python train.py --num_hidden_layers=23 --hidden_size=384 --num_attention_heads=6 --num_key_value_heads=2 --head_dim=64 --intermediate_size=1024 --vocab_size=16135 --hidden_act="swiglu" --norm="rmsnorm" --norm_place="pre" --norm_eps=1e-05 --positions="rope" --rope_theta=500000.0 --rope_fraction=1.0 --qk_norm=false --attn_scale=0.125 --bias="none" --tie_word_embeddings=false --parallel_block=false --init="normal" --init_std_qkv=0.0283 --init_std_o=0.0 --init_std_up=0.0283 --init_std_down=0.0 --optimizer="adam_variant" --learning_rate=0.00095 --beta1=0.9 --beta2=0.99 --weight_decay=0.24 --lr_head=0.00366 --max_grad_norm=0.5 --warmup_steps=577 --schedule="wsd" --decay_fraction=0.721 --decay_shape="linear" --final_lr_fraction=0.05 --batch_tokens=[32768, 65536, 98304] --max_seq_len=1024 --doc_mask=true --train_tokens=339300000 --max_steps=5506 --dataset="wikipedia_en"
MLP neurons of a small language model. Each row is named by its layer, matrix (gate and up: input weights; down: output weights) and neuron, and shows model dimensions 144-335. Each number is 500 + 25 x the weight over its row's rms, rounded and kept within 0 to 999. Numbers have three digits each. A neuron's up and down rows have the sign that makes its largest values positive.
After each neuron's rows, "fires after" lists the tokens most often just before its 100 highest values on Wikipedia text that the model never trained on. A number after a token or word is its count.

L3.gate398:490487539542528482492473475464493544532482497503481489517517475473440536518503510487472486477488454530513493520487509497556476519534478515505468511490493463483510497464464513530556518495527546517490462519479458482530482514481525502495484486481453498471548470483463454488517529491487509460515529522484487507555518499517503513499472540453506480493512478520509533517459470466456487472467462497468491477507515493498460485505492481515519533458518544492510494471505476470524524485519523507463455497486520516477509502547508545471453505519479502518467488440526466494498497514500474496
L3.up398:503475479483483488488495466507487482484465503475476520499483466506458511505508490472486514493506487536524458528499518484521518521530473487469500473491516489490541545443471495528510530496510502476496503556504453513531506523527476451468480490482487493506520495529488473512593512493512477453531529487512485503517496497498498495525519493478484474519517497446507531511484489479485506463501481479536497526475476499480507516528511487497503480489490482497498500544500509495539558492511524502508483536517506497460442473522550483464501478501524500517459467491505468483513486485455449528
L3.down398:505518486526471524523479491507480516470489513519500484520470509483521498552505519513477489520510488514461503538521483494501519478513556471535483519469475505489469499473482506466541427468505510520495509520505502473536474481506494469507513512482488472488483451470530538505474521493494516526519469481486465524504501505539501514510520503514494452498461518475537469467494496482438478498459512507474510511490545514513479511490486516508472510501516536520527475521493527503506487505485502529652483496451512498474534540495526486479464461465498458508522507435441461476491509496492517491
fires after: " | " 37, "; " 11, " (" 10

L3.gate487:454471468500500491466485501501461479488507484487505437472498499490506475536529487520502494521475509463521489478432506509452500498455512561490524532494513490475489491547477453424506473497498545504492565495470507474456493508509515505480498534528479497490526450493507504537421483503488554472497510483514505495503501534517486489470443497534538464483524507467500432494488489501501514472503490482510514466488497466510519486503557503466508454517510497519482492471528500507536484508535468496500517506527554479555539519466488511518462530490497492496500490480526492444503488488468525541
L3.up487:498489496507557491489500497494511451506546496526556470458552516491506476534485548435528568533509512517556548484480489525468507533493489489487452542504521503514491477529448478474476489495516511487483532478507466494485494479528471515487512466544510494483516482519449500487477504475453546500477504485477500475497485531494483544477490509532506470468506503496496464504536497478514491498542483521516513491516552499483518511558496536475512480515508479492503512472510526516492457503506462496480555504474481513510494498504479525484519517499488519507497491527529462514501438454491523563
L3.down487:455467494526463519474488476458496497524503500505496464489470519520491497485532475548472502461503517491505481495455514543467531489508514530526502530519499481533515486510528502469494502519531518440517511518495494514514473475472501518503499490504470517513470475474522493477454465564472578523521471515529490487512535516501518490490481525491511444489543463495527500499513464509491519498481490473486494467499467482556544485504526481500484504503506561499496520496492494458475520470494515475582498481467521441483522490455486484514498507530510486483494523488552468477530476513451468493
fires after: "7" 14, "5" 11, "," 9, "4" 8, "2" 8, "3" 7

L9.gate511:528485517415442526565516504464478489539535493506493558538480496496514504517495485555501465477463469494529505454463525496466519518538438488512505521535501457512509494485479480518485497526504516501491513498456478496491530456484464531496503505531499543507530497490481541506476518508546564501478552491504482491515461492496516504479458501514446535459519502494503527558511488483519489490519479464471488498519480507498482521488491521501525560475503492500496534526477528512494493504501480465491480525481498481505514521497509504520509470486522501532482544518504504474495513477527511490
L9.up511:502537506541489522485519554484458516486456509519521511498493519503501496465491489509512487517513512536486479478480491579489500467511463471517532493522507455466514467535484496505505488485516494508482470496492483484460480515502501478538466500487485481512514483521505477516450488452499561472481509591476455486491474488478542543505496514496478481467525519478509509500491522471518533476535493506507473500570492482481523559534489483478471483500532477509529497481488524476534529467496500545544469471463499519556470468499463522466538534494509506477534506502469511520533494486503534465
L9.down511:477487470496497493477480474518554522502475491546520486471528514499516501486491469488505533512525520510500507511523497474490527506530546507509501497470504527492470491542423514501472478459484524485536474498493513492477530499488514526515544503493494499531473509500536521480515504508467497473505492463498545518504521486494507496479472509458537507511466475485488450510469479525503478440513491478520536469488515477465497520465536462522478464464476470476475513512496474509509483492541444475507466497480542457468497536481509515497515482500545485503483469470493497508513514471481479506
fires after: "2" 30, "1" 18, " K" 9, ", K" 5, "-sc" 4

L5.gate249:497514497494505520484549474500480480506552482538471557472493458525511505486533475507549505496477470483500511525469530470523486509515478490500474488495516488466497461476479458527509468545553484497502487502532516484467475516461484530473467464488499538488542496490484505506497524511525459481491473519508488483537524488551539492511495521490489469475451510454518511495484520484516512497513498514537480499476523506444504475518514516518468450520442515496486550503507530509523505453494506488477520494494539533449502478563484491540490526502538512510447510490494489528456467514508525473
L5.up249:517495521461480489501516437471509457528505511468489526540521515507505496509540482466522510515509486491504497554468485461501467502494468543496521483511468492506479483522509475495484505509489517504531451493553498509496519504460528527506489518513472495496456476505473494470478539545506476477511506487542484468494512586474506515488483469470526498451513494535550521483522477515531514537545509495492527480483513504487483437501459492460488462491470556487516499459487554445506484524481564508474453481498511480492486580531504520470516546493514559479460510494500512478558501524507491510
L5.down249:523495496544509476500487517492506539499498504447487514491469523441529528461490498517485509475475538484539558556467511496485510517500503477480475494467439530529489493490509474490520502518535488504466500500493537520520491464527513496492513494502488482533497515524469465570500437534532530504497502503528518503525538501481447493459483517525509502492548512498536509516496520494474489538536519495521450511505516507514446502520499486483437505477513481517490490514449509487531487491521563454531505550482516535510527477499550497520471515461511492496521516467483499538529499491484481483
fires after: " T" 31, " | T" 14, ", T" 5, "T" 4

L3.gate797:480499474490471493503505514513479511528487477481507544513544469493504510483498498487482482499486563448507481514541498523505503469492497504517540514510476469486481566466559484490481515533509501500523504491521525500511465454476516525492484496553436523485528499474462513499493555502569477498474501482500490522507502491476517552514515486473513450442486488449469496485494526502480449470499477471464470457499509481496465479479511510454557448520497504489502505491491496528532540502481497529475499531529512512510497495519517517489489491465486544536509469531534451515492488519462532463
L3.up797:507480487502474518467491460491512475469512490543514520523492474509494525512496514467478530468489503486536487497499517514509524547488500503502499497521470497486557514568529483480502523502497492546479475474520529476497430527547571483503474539509501511498489475478528497495524521485479555469513548530489505461502555514456526476494530505539509489463491510493497498507472520469509517513511473513536476466537474441510487491534472498496529485494515504458470504493480510457542499498503488553485507482473481476490494511490483517542488486492505537457524522509543537494471464483491489454
L3.down797:471463507509505515452532479487441490482493506561485450550453475487545484526491473521487506515519469535524503507513498529474550478486544509503475497496446551497540492498482484526474489490475519519503500511493491559501449495538514497480484503501522523494465476504552467485494461477502565502532523547513481512458504508502488481470529490516480528532536478530483505553478503490509552534515471532528519517506484483488512475490511507508452535481525468482518491485485459483464532525501520469506541483480517522483487492465491488497510482469550510479500560510503505472519480472521480523
fires after: "1" 46, "2" 18, "," 5, "7" 4

L3.gate591:555473514521530504519488487510513536521493496531524496511473536506514515467445486509533486511485540491464522510538498529523530456512484516492491509461502469536503523468502494541512495538481489490505528503526508513499490508494504451467484515529513517519485508499512552499492463480540544498477493502456473469494476491480529511500507524517474483494539502511477493444493574494466557558550535499474469480498532513506485494469484525490485474467487494529507479521503551477489502495517456499501484484493489558504521520519464462509519491505530502497466491499513520461491495486474463469
L3.up591:492474518499485486514475517509456498497487503524489457482490536492478472495493515488507521509505500509474507473529475502465525512487543494499453503482540528528497503469519534476474531507521512490506514537506509488528524511487483438498496494550438507461484472502482497526493528485460505494448516498524522435542481534524486444481495549462525500473501526506463498506494473490476511475519478508486491507510475495465476506483480510477473463515551536518486497523473544472532538509496516504508509473464462500541517511494472561477524571481499534506507534455475529559515497532514517458
L3.down591:479453520520501490481472455519469429509466503483462488558530492470466487515547502485526527464520525527507509508493466478493499481468500485485492500459504495480520525507484541547495485534517484509491535518458487479520503487522474508549504517513515473532522481514500469537496512496515492491519509532507459526573486472497499528479506500492496490503460507487508559505481491494515481452508505532488526517475529563473563534487501522497506492547502510466462500506505520485489434510495496509569508459525505495508483517504498521504500532504502477501486460506473458521547520439523466508
fires after: "2" 51, "1" 25, " (" 4

L11.gate764:503502525497496460503493467482483486508528524478503470530584512480494509531532495496476525515502438482498467515514503492505496516473465466490481479479515500486515468523473525538478496512502529542431461477508454493522490516478514492520531498495541502515476522484471488485494479504553491493504529490504509516519515463501479491514516519479498543472491547511448527467481503503520521508507490512553526510483466496526511494519458510502454523473482439469497470489506528481482512509494486518456468476457511541544523527515496510505520487470507524499513497465502454500551474503528533503
L11.up764:517461564463518490505519483491494497519512503473518498502493533526479468463513516526479497484518457508494509471500488490488532530523493462483484476500515502515527534511470498553493505500489516483512486470484468474476499523542457546524468531513481523503514479482481523490565508464499440494449446529512489563486507497522481522485510476506509507529500496568482485491515484474511494489523487528498513528550457485496511487504484545520507500470524487490466516479534516490466516501491461496493494475487503520544506542492496543532514513501487491475448453530505516499545522449533507533
L11.down764:513513483549493504518440506454458506493485539508503523508512550467526512484511513515471458523495497508504489500506490532454539485511488522504490448512480486517511531451518503520486487551531496509526509480457493507571466504529497476512546477470510497514484516502497471488509480478545494506477472467456495463511539524520493508497481483500484488471515514483499491487465463481520477505483445469502527535501517495486528470498515517514529459479468490473512451495531548504506488482482495486515475483482492537476462474510516463491473531523521504520487470508485466447509515537538520508
fires after: " |" 16, " Edwards" 8, " | " 8, " He" 8, "| " 7, " (" 6

L9.gate110:486492488523473505496485460520522530505486492528519524479485520463513492452495500465494516520516536476486527492463481497483499495476530481503529524502459486524498491533463505478497501523495506509520496527512550514513539483476509456444518510520495496511525518473490498498496503497493502524490507462510454501519486469504498522493523524478497499452456538476526500516484460476490499503482480542518517492479487536500499513492490510492522502509506488430489479499521502512505529564491499512452480513495466532517506513472509529472526525469435562500531516462501491505493567549544502517
L9.up110:514527420490512532517488449541496529447495473470515483526481518480542464479512477517496487495537485515497465478532478483523539515519484447513515487488516523458489491497508497493516499494456489502495491465509512489460497502507561475513499480488524495515467499528463477476546559507528502474490533496504495483461473521482512491513513485489520494503539538508520531533516529439496518536513556514469508511486465515465526506476497522442494454490504504477481451472454482473491448460486482469470484500471497496486507544525497535514500527470470568452501503506520558501513491464496520478
L9.down110:481530462516483507494518486503478472482492499522510478491522505506513536539503535502489526481528492489459517475501476502491513530516494475510527495517514526521486553483520489536517465529469511513500505467474519473533488506496523563514485490501537521500492503483493494483533514438477518480516482495502496514490508503506450451494494492497491532461505510473491480509489498457510476523510477497506509472459518527486495456472532467517435467566457491486500451505478479483496508489501480487576496512520521521469506510529530472514532499524508533531511519504480509524559476507530519514
fires after: " G" 27, "\n\n" 20, "| G" 4, ", G" 4

L7.gate475:508498497521524476438564478503469492536498493496462525485498516519485483496519461524539502464486536496479497503566520518481489491503546452460478485487540517494540458519514510499481501520494522512530499477490472498523506508468540550466509508508510493488515477505491486465451512487492535462489488527487478526502452546525480544504477491494505460521515509506460444466516465434521474501541473472474476500493519498500474509494474502500518485509511511497507482474520530521504489494540484486533492478465488489502510486440506493462519515494485508501505530537524486526486494487499508472
L7.up475:543455505500529495509494509483534505534486504520525476478479534532465527516455489479501491514505458534508485550457513544540528513524477544501512518501436465488506501520494461477516456518506527540492468517493549466531478538494488482509462464525520519476469495540475516518464451512564527480503500469513496480487503478503543520531499489518531504445546511489494477502513542514465550517528510481483502539493479495461471568493491508468488493520518474526506456433524525482536473523481548452497481484514515518522506497455530506488495511482513535517515509529526488498509550468519516531
L7.down475:462473459531505497515437526499503475495489514521478432517491486509540488494512497493512500499486504561491499494477479453484510505516503543474498548471502514511524511468457518478516503542518494537528488512512454450507528459504522513504515478518511439557518514489495494508489462475509552484486495541532509493489527505519513522482523492525523512520518486490497533454506511494510540519488471463522509497499477529491506464547498521506521499482495486485482500540502521457437491495489475474498491529542466491490568512515428509558482504493512464501529470539461484525508534466505492494
fires after: " K" 14, "1" 13, "2" 9, ", K" 7, "K" 5, " of K" 4

L3.gate107:481503480469489526509490471478494561541500509535524511484505453474508529537487456538510467514511511464506494528514480503530481499473461502522496543477511442481512484531534479476545501512520499498506475511451536503515521498470490495493438526499467483485495497521532501524503494528481516461504532517500502511478497511528515470455508511502487457442547517449493496486507532496480476535489475528513481483520502488451519487554487524499483535539549503503478515476510468516511468517492530473469498463471496483555500528493512515477497514544506529475510524486525554538470535486492527542
L3.up107:459496497483481527486459510451513518507471485482501497494508487514508483504510473501472513513510498453535514531528483499504520520451515492498462503476552475479517518527497485499504498490500508518504500498469523536512512513471536477544516484491486472520483474501510505495476500535486497486490496472540552456489447504530531496470509506492488476482478538492503496483523469512477485551456487504483524466509528520491499494480534533482461504538556523546500523523501451491520532588500556472507508510436494511503521523507502554485483531487483512503499492444520522522503522506466499538
L3.down107:487514528495484538477515506511500470498476483498446486509524493509461485504471501489536483469555502487501506508496481502465542477512524527510513501518474579511505508466525523476523466523493519519519532500476513507484564515527500507511542490515519506530497514541460508472525484511487515532466494508494485486523489522469503482465481513462576530531517472562480510518479467505526530512475531509493479498483453492475504499493436529537517449491467468456479462484528497507507514525488516508551552472544474479478515497531485444493528495493484494519474497495495473487500470492531501434
fires after: "1" 99

L3.gate454:521507517477491463489507449514478448533472511538503521504484475519471466476492485480454491494515492500530491551477567504480520481494557506501511456481478486514530484486491488477483552465498510506531504498421525551449477506489525510521464512514492530474486513473484481476513478520513493518506517553488499542527507518505521476503497509538517468498493489507488449471544497516530437530528488509463459485518480507501502488489463557500543496480547515516489473484494498510486492523530493503498524501501496531511543505491499519483464548480501492532529470528508497504486565549523512450
L3.up454:519536465506490485491506507470510535566495510515489531518476490513478544554510528508484518497468475521518511511535529483496496483551485523496542502457473467477559498498512466519496497485437489506515528511442492505509466477500514482499474495512534497458528471485522517566490508524480525489487482504471438500499506514545502467462540476470516487499505521502452487500534515496505523527490498513485478471473484492523487483478469521513539453518538503534488451505495485480485561522477541464491491502439506507507544490484508507494520486539483451492501499529541482518487517529507504487
L3.down454:499505499481510510489477511528470457506526511548495515502533490482497556478499556539490465499495495578510534505501493500491514469489483498457511519514481540486512490486496522489505518513510489532490543492512480512534489493506499520479498505494513491504512514478503520535485485503525458506474522450476498499515509477494514500476509514503523479522464494532474464521493525500495524560485576486505521449455500491525521523523478522505519516535463466474471497520507502459520478497464533445491519465491495482473531496521502465500507491506449489509526514517484440489500519461498465474
fires after: "1" 69, "2" 6, " C" 5

L8.gate174:506498494517502476455518478498506522487465537531542505470504488484546480480522493483495523504492493531514498490492474441491499496503498506504529515518487487479492488548510484543464479532472512465537507509536469500466526497429525555541500468509490491550497475503524523511505487454516500460494501504519481532532558505493524505501505489522488505461504521554489540481489464525519520577487499529485478483480462502509469499478517495478481517511477473467535488490487490448472476532501481476463444475490480448550509487514493533485497498506493544485512483503532452431496513488500489499
L8.up174:506483502493452575516484505517515532479489549501510486514494558526513493482533496531464527516488493479491482458505496499522474527473522533484499513494466468488537481511516513483478482514475477498487533494468442492465465530517548493491483499516516473529505548459487493450497508530530516480500465497483476489502444478516540499485465466469508503545457532479522509500489482500502448522481477541466496497478531491500543498516461512492481471467525515535460473481506512508467445493496478460472502490468481481479448527500532522514557476489468451494517478484512493484498451526502498519
L8.down174:523548540460467520508560457540492533499443497479535537517491491474508487495522510483507473472510529474514512530474477458491525514534513480515492558499449503504499484486488519512495484506493484504528488474478514495533494493503520488508462472520510464553502516488504508508521510546520517468499537525477492492483485532540501508485482486538513493483463481481494547517495501537523495488508488462497504456464510470472500491447507523534518517515445516521489528453538473488519498497465473501449465478523472514471507530478512508472500508493550463521452486491452508452532474523470480512
fires after: " K" 47, " W" 10, ", K" 5, ": K" 4, " th" 4, "K" 4

L5.gate649:523518500494455478519492532482497506566488519542499540520528541512477496509531483527490493531504500522567508480498472475469492525486517568486501485494522454506498483468490545527476531467501457500519462496511492537513524535501504517484536537471507516484480518495498548473477522543487485506494472481520541492463494504499513508474488478508545458491488490513500535502500500513502520566566517476481473504507517495495509535467503582501465483487487485483503490470435517494557524489470520474474468486480499450502526475495490449444497507519496519498504490471469545517510540478539519524
L5.up649:525467500499526505512475478540523488531497528479462512498546524547461503446548490518492504483485484518523419485495520501482507510477490524486476501511550465528510487501522487482472483514506504514465497469500515494514537495504479515469515547487511454525504489456525507495457495491479494491505516539500560543491502513489483492502510518497533508495494491473489478482519492472469506499500504515489506470467456493499483477491532490526461492480532513526495513485519469486527507537524484531481519447459539480506522522518469497482491492501465464490502466510469559539482470488511517511
L5.down649:551519490529494508471495487527467467505489502476481474463492522513528463475484479532501495503511530493472483477508480460509514501528487518550481538480518544471511521492530498494496492449549475493471521484524523485547485471506545508492502512499491506545555526521513517496538478476508517508457502529484519499509483515531469550515541463549518539505495522494503472471444472522496511470477508468511521470440460513491485505549476489524450519476505492544580487516525516500502487492486483486522534508482491506471495515508503471483501490487497472483523486564481508495493489509473513488
fires after: " K" 24, ", K" 13, " Mal" 9, "-Z" 7, " Z" 5, "a K" 4

L6.gate711:517467505533527499493505491516502475538554542531475573531515472476513498514508484498546485477489528502505508439525501485459499538474481502528497484472530477520505521485572535495472497512486519512514505443508470510455513510487493526529535493504482476523557497520497498489527492458530496462497501501504490493490487506484520540503483480496544471476508484504487482459507474476546487501500511520465516504471512507488501513503543558505478507513509502466491497475478502489498505473476502471488425486530473446529503461531512513501506491518516473505439479596527482497496505478473500456
L6.up711:524475459490526460550535482531503538474538511558530498490504473475521438459484488444522500534505470498499516498484557517448510522528541499522551554484491487500528553504516499475526541539499502496521478485514488485473548434466512507456497532501516576536527482473478483477552483531462508486495470479514525494498531506464522497522524497497468469467515463470524472490504514501504505528497477440532494496514563477510470513466510525481495522484527500496514492475448482504487522482502507460487489518494517490490489512497521500508454464519488516491498536511550478462499480490489539450
L6.down711:475498491490479521501567513512472502532490519486462489451496514471489527479505517509512491533475497517499452523478535526477485507493493511513505475475486504515523490519488468508533478531511491480517478499524461475518484487510520503516497506493525467454501486517481499500465511500504505478513499445468484504498501488484458497510486498524504472543516484462493528526486558530529542532482552485519523555513484482448503475507472549475489545521493493468516514528500479491511485511513530533538509460495491461499560493533473489542478476513508520472508486508529527486515493510552459497
fires after: "2" 30, "1" 19, "–" 12, " g" 8, " G" 6

L8.gate380:532471445469488525502481477513496432521521500522514505468466537498502509499467462498472488558470465503499529491539459516497525512480470474470480550492473478525494452523510456463506480498520502516500507541498492475538491515460465465483489480521491554469512510463489507513488508458486539503494496509480522483477524504496489533493508503506476488496493525464472493469485497501521479505499470452485503479498512521525518553507540466448511517487472534516534501492504486535532505482535501508501501503488494504497516527540517486534502465494499488490499489550483510516504559493525490509
L8.up380:444481504494510526525530522526494521490462506518499509432500528514513525493490450485481433544449514488509499443558529483498495513489479496522503504510502476482449493489516498513492532481510488482543475518493458521523503534470483485461451532523515546490493485482514479494512483533476540497484455518468510470473464536522502514473501532463494493500471498472420493476470505510539490482513500464504495528478515516512478500528563537496505521500494479564507491477491530536495540484491495525458525536492467532475486523472492532514497519476442497510497519480516547532513518481534480504
L8.down380:524484488498477493500482532489548465521550505538502491529499524510512482469534517498509508533494508490515522495485476542533482498505509486467479538468508519492530470489519464541514480499508518487484496489501551503517472521538486541489514486511531511497469502491494546544490490495454528501487484531504452460519547475474519502506487496484481490502513508513525497457483506505509495485515450436491532507500492469520506514488475459499504529486466526507496493504507513499511492493473510534550518513493512482512533529538527521506512454527512499466523494539497476500508522496485484467
fires after: "2" 23, "1" 14, "y" 14, " Mac" 5

L9.gate865:485511516503499494457473504517513484476432512530508490507529478537528485507536487496495522529535474537493491513489524525527496503481521519438521505491475481499452485469496516491497472488495515502470460485488504495503530492521491519561489485520485444520459505474484531462492518478512498503450495503517544486493518469479504465506536516515468489469471482503524482482567535500513470462499440534527473474496468487495518531467497486480460514497473457507514483511479507464531538509469511529495507512510512452501471551507482512502449479496510519529485526498505421496510501499525552542
L9.up865:517475488542517523514503486540515475484493512485495557500491568527491515483491519475533427455467489508538513519538480493531492520471500496496469493466519524485450498466515555485487494518530485482461538535473441481535484488507489519482455494506541484505509489466518514533488482450535468522495458464516514500488515524531526535470488550473540500488495519494490495474506494500530497512541490497485477505467473489529557531517502523507508534470498524490452497537483468495502506500479550497456437517542495533452525505529495481536520497486509516488508460550499522537494493528463527498
L9.down865:503474485504504511471479495535493464489476525468456464489523523493499507492489542474522513493511491528494482514487526502510490544441497490449539458509476465483477482463484474509494502493496498492472510515460513483482524516494522504561521454506496470509503489467481495503500474503491469482522504499490546491497491473451488523515491491494537499528485499463514513530498505480482483451523463525523482520483474551476530456465499566532479513473510503565496522523470477484459481492521484514544509486530493555483496560475457523527519506488513542542493515496518468490507473559464481510
fires after: " | " 26, " (" 8, " d" 8, " \"" 7, "; " 6, " l" 5

L9.gate5:523508500483503514496496497470526463498584494502471471505519466485447492507495495499474537520498475435513500533503453484529489506501510515465479504522514487493479526486515535541509459498512485506533450530511518507476488493479490450535508534467531503523468514472491509484473519518496532534501502502512448558522464523498558470509529509492492492489522535467508502466521513498503479494469481507480524510489479495508447507454496562564499493516486522487456483450497498491485516489487438492523488471515523484501486558542495513544512482489526522503446533478489514523463514496517511546
L9.up5:498504513483510530495483511489484488561509471469498434494493490508483493493501564477493545462508494489522524523506470522492490479492475504496495481477510543540513513496491460509503483526451483539479541538516463513478514533511490523522516508425454478521508524482497510492533475530485486511505479535509490487540488480526518539519497517520460486518461495536519538514507513507507495516525557509495510483487481476549482477506510523490537505497532562562466504497489498497529511483498498504507453486487489498508493483515559491506507533530504507473502483518537525528532513491527472470
L9.down5:507485565481527456520497481526486511494469499485510476466535517503529532511541521498512500507507477495510509490505479508496509577522480542572499478496471485472512501477498480508521478490554488490531522504467548507527569498463489534519475474511488503465492528532488498480447484483481502432530465492544510469483474513494449499500495500501495532545499461480520502495463532506519503491500511499486504513541557542514512484532512486488505528503492485543539504480517465460512507543516523516566485547502505463535488479479481512561514522474472491497517487472454489480482545532473523480
fires after: " T" 16, " f" 14, " t" 11, " gu" 5, " | T" 5

L8.gate972:525471485492501537503543439493461515520443488506480556488511506497503500494520489537487496500520473515544533548524491475497443529495500474501524493524499492526490507505497507483500477482477470517545511486539505490527504522521499505506506494454488468531516473505500567468474482482518498469463479497523494487465565466477511483452486464490472482492512496543500514524536481494477492524510522414465489518494440469517497526481482503490512541508504500481481476490512537488481511538484479481490467489484493522494504482480473526480503516469528479461515473542541485466506473451535477476
L8.up972:492494519509507499473503482490529490512471485473492508520520514504508475476549539457476513500489492510518487458503504497525476495500516484533488522514492505458419451503509514531439462524466480482502467513515488506527528477504466492541467549518493504501518478451526502549490494480467452479493467518514460480517513542555499516530494495530514497488523493501449476482497487473502473520508510530515472500486546475494532461515515522435512484469516501447500456536476541517491496478477574527494493489504531507467531478514477525461525490496505514498479493556497483489521477507514535516
L8.down972:537503537499493472471494461498487479511521449525500506468479527519538504490487473519479508509473536507488504513526497480526456481479494485509474471477503474488484538531522470529472517479488528518527483503527482525525567480515538469452531476506496448560476484523516495528537521505475478511448517499494519505500459469485471456470474507508466497488468495449510519525509509485509494522494547489480517503528515497492483487496464527537515538493538556527514521486499522532491470527482492509437486485501541466515513505510509510521479543513466472495500487511481526533508499507502497522
fires after: " K" 29, ", K" 7, " k" 6, " Z" 6, "a K" 6

L6.gate586:529479485477521533547489475504490527513501532512481509495517498518480473455511524487476479475542493479533515537509472494489486545497477483496494496536550510519490482501465525440514536490504510531505501512464552504530547495486508496518482480504521510477497497492497491499496483468513506455477512499528486502491547505507504516488511536501455505464499511489511557517530486490503470504476482494485496525525503474550493533503481544463528518475496505482509554496539543493522498503511489518476492471549508512491484471545452525506459541491481505500521483520470498461520495523498503504
L6.up586:492493532451492505439493481478456470497490556479520545534483466476475473443462472488500503496561515524492504456526414509489455501511504511487503468461535460480517482545499485513510462494486492516523497459487468551481495501453467463491488515503525483520482498529512513510542505480453445472544562503497483496493490509525486498508521452527518501534546496502523495522524455490529496485460484508467532537486503491486481481493466505543515515487524490483505487508498510518519493485513483496526503488478443500457501483485541498504491455436486498473505557509562510519493497512471473464
L6.down586:511505439494518511520531518533485494495517518506474499525503474513485521512536483439479479503532514524515488525482465549493507504474495502497494503530517471485470502487528514556488535527468553528516508537474537491488509507437518536458482472541502524476497471473462474474576494526491523469492557490532518490492574512516534513482521528497474482459475528541515530508457475520479430492484502537477513491589458511494506501518477541500501469486516482473502522488490525506558485478554504461489508488476500521509490544490492542509491479484479512510501510488455495490466506488494508508
fires after: " G" 35, "G" 7, " g" 7, ", G" 6, ", g" 5, ": G" 5

L8.gate233:519496527508495516532526482513523449507541471483470510455517511455455535529492525564475527518511487475442488492508458505522453519502480537513486494522481484493471523472540509513534446490503529524534485497479512489492486490520486484548488476497496559508539491475502508501476535460505537465505445512504501507550492496492512534477518474510506486542489492479468478477468483532516502520536502491511483499493520500528524498450510471494457472514466503554490497466511483512500473516539503498496499491536463532487540507514481503485540529450534472559499452503526513507497457478511471464
L8.up233:513477547498458529533518510467537495513495480515511506462526490515471485528485518487523511460529486524515533459569452481504510556492489522470439530504463487528536474500507513526488507488478513495531470522522521500456537504466500554524491489502482519505522470464537492501511521481514532536476509468509463495505501536500492503489523493523540495515534511502507456476479480521522487497487551477493498526526475488514501524507506529514505512488504485476495492449509570464508470474511530525492481475505503533483429484506436521517436480480503508476527496486524478521500521495551525532
L8.down233:505456493500507489498512469519511481487507519493543523509498492505480493458540490522478470500522490486478508453508497501500519482521498525530495485491474497476486497488489502549507464532478510505486477515525459485518466458519500462523534516513483464526528447524525507506485513515516547459499494500519491467503534485489494548498513532573495492474526473475512504511521502493469495488490543482513481513498503491527517533484510508485449506523492483494498509482486472476461498453515486525489501549511495554489451508494495503510467471480492478466505459476499503535551485447488526522
fires after: " h" 15, " H" 13, " | H" 6, "h" 6, " | T" 6, " T" 4

L5.gate437:487495508490507521488510452479480511519464488484525521488513477502546528540488490517450470534526514489512513513494505475512461511494520518489474492496489497502490475518457499516477476508512495484566439474494472500489533573500527547519489529534481522497541498503457503449482495455528509487522479459514517445515486475539512505471487450498492516484479480454475532508465492489476510525509482495450508485497472469509479524479519546513527561519467499499465460470508538520479479447476479493458423487513549504489498473513543519513526480486499534515520488530473457480490512462534505512
L5.up437:509496492533516507518495463473456501548493568501491479487485504512531461476521476486436498509484487461514505454518496532507502535462471492528502527543508464494449474501488457477491458521505520505493470439534537514523467514484496487458534477489482473430520511459536491454496479514498478459497493525494516522543512513506473522460504504471508511462496531506502489522474446546481482478490497509544502497484487521492493461480467521488499528525484499484504519511465472508533466489548489466526506501489519470507471489516481506502522494473512529543492497507535542465507507528497522517
L5.down437:484501520485488518527472487475482465494519555527478507522530478520520481443490466540519483515518496517523548456513494486525486515505447483511446497501485491493454473515549529508519451485481543535443480515526474498530500504488486505431506508467513505473498504475561539491510467514500501478489519495502512510516484481492458487500501533458481527445490513506479510539462506512543474523485516531493503511418484507481494497485518520529506490492537505488475525485509483488507467519497485447475480509481501515524528545506497527482504437452446479502476480505508502531507490524508508510
fires after: " K" 38, ", K" 10, "0" 10, "- K" 4, "a B" 4

L3.gate163:488508524479536497491507529495462485496516479502504521468522515523488491506512487507476496516482498481493517517523526502506519533481496487519527485480472504500477473514478508542457475451508533483527518532477522507473520465478505463512500500534504465492499483518503498488512469461515540492529473518525474547533522525518483528479470483526541459525476449505451487476450515496473466515515446517537494477470487505466498479555483523504455509513485526528483471488523470524506523471463479502495534487485496465485526464489531523464495494509494503491522500506521507475493532478494487537
L3.up163:483507484469482506501491496493475493481441495565477544531508471501525509480499447523471511512490497512500491526495498506475502512511509506503491521528459505501505495517486479474489512511516522508505560496498528482463483466520511492546504508509495527516473498480469492518494479478463497484505479523469484495461480517503491500498485571509505497510487477490496481455468506519494487524465489467559511465523542491475469507499468559559470496499501491507474532530530505478498526520492519461524489511481547529489485488496477512504528478494505517532485486460519524492558529474476462493
L3.down163:490497504525485504507526478525528483529536502510497472511533508464504515461474495505488488484557497489475486509486462510498531461506524517514483501541517488482512510456481482477532511507466504545535520461513537506533492492523551534482500500516483496496478512494517495512511489523494498507496550495476503476503526469486525508508511536475483492483500546468529497492523484507521480496497650494493511500520498507513508495517482502493506504482511502488496482509468522489496434533510512484589487511525495527492494553490491470540471511464481499484511495489491539514487489502539495468
fires after: "\n" 15, "1" 13, "| " 11, "\n\n" 7, "ov" 6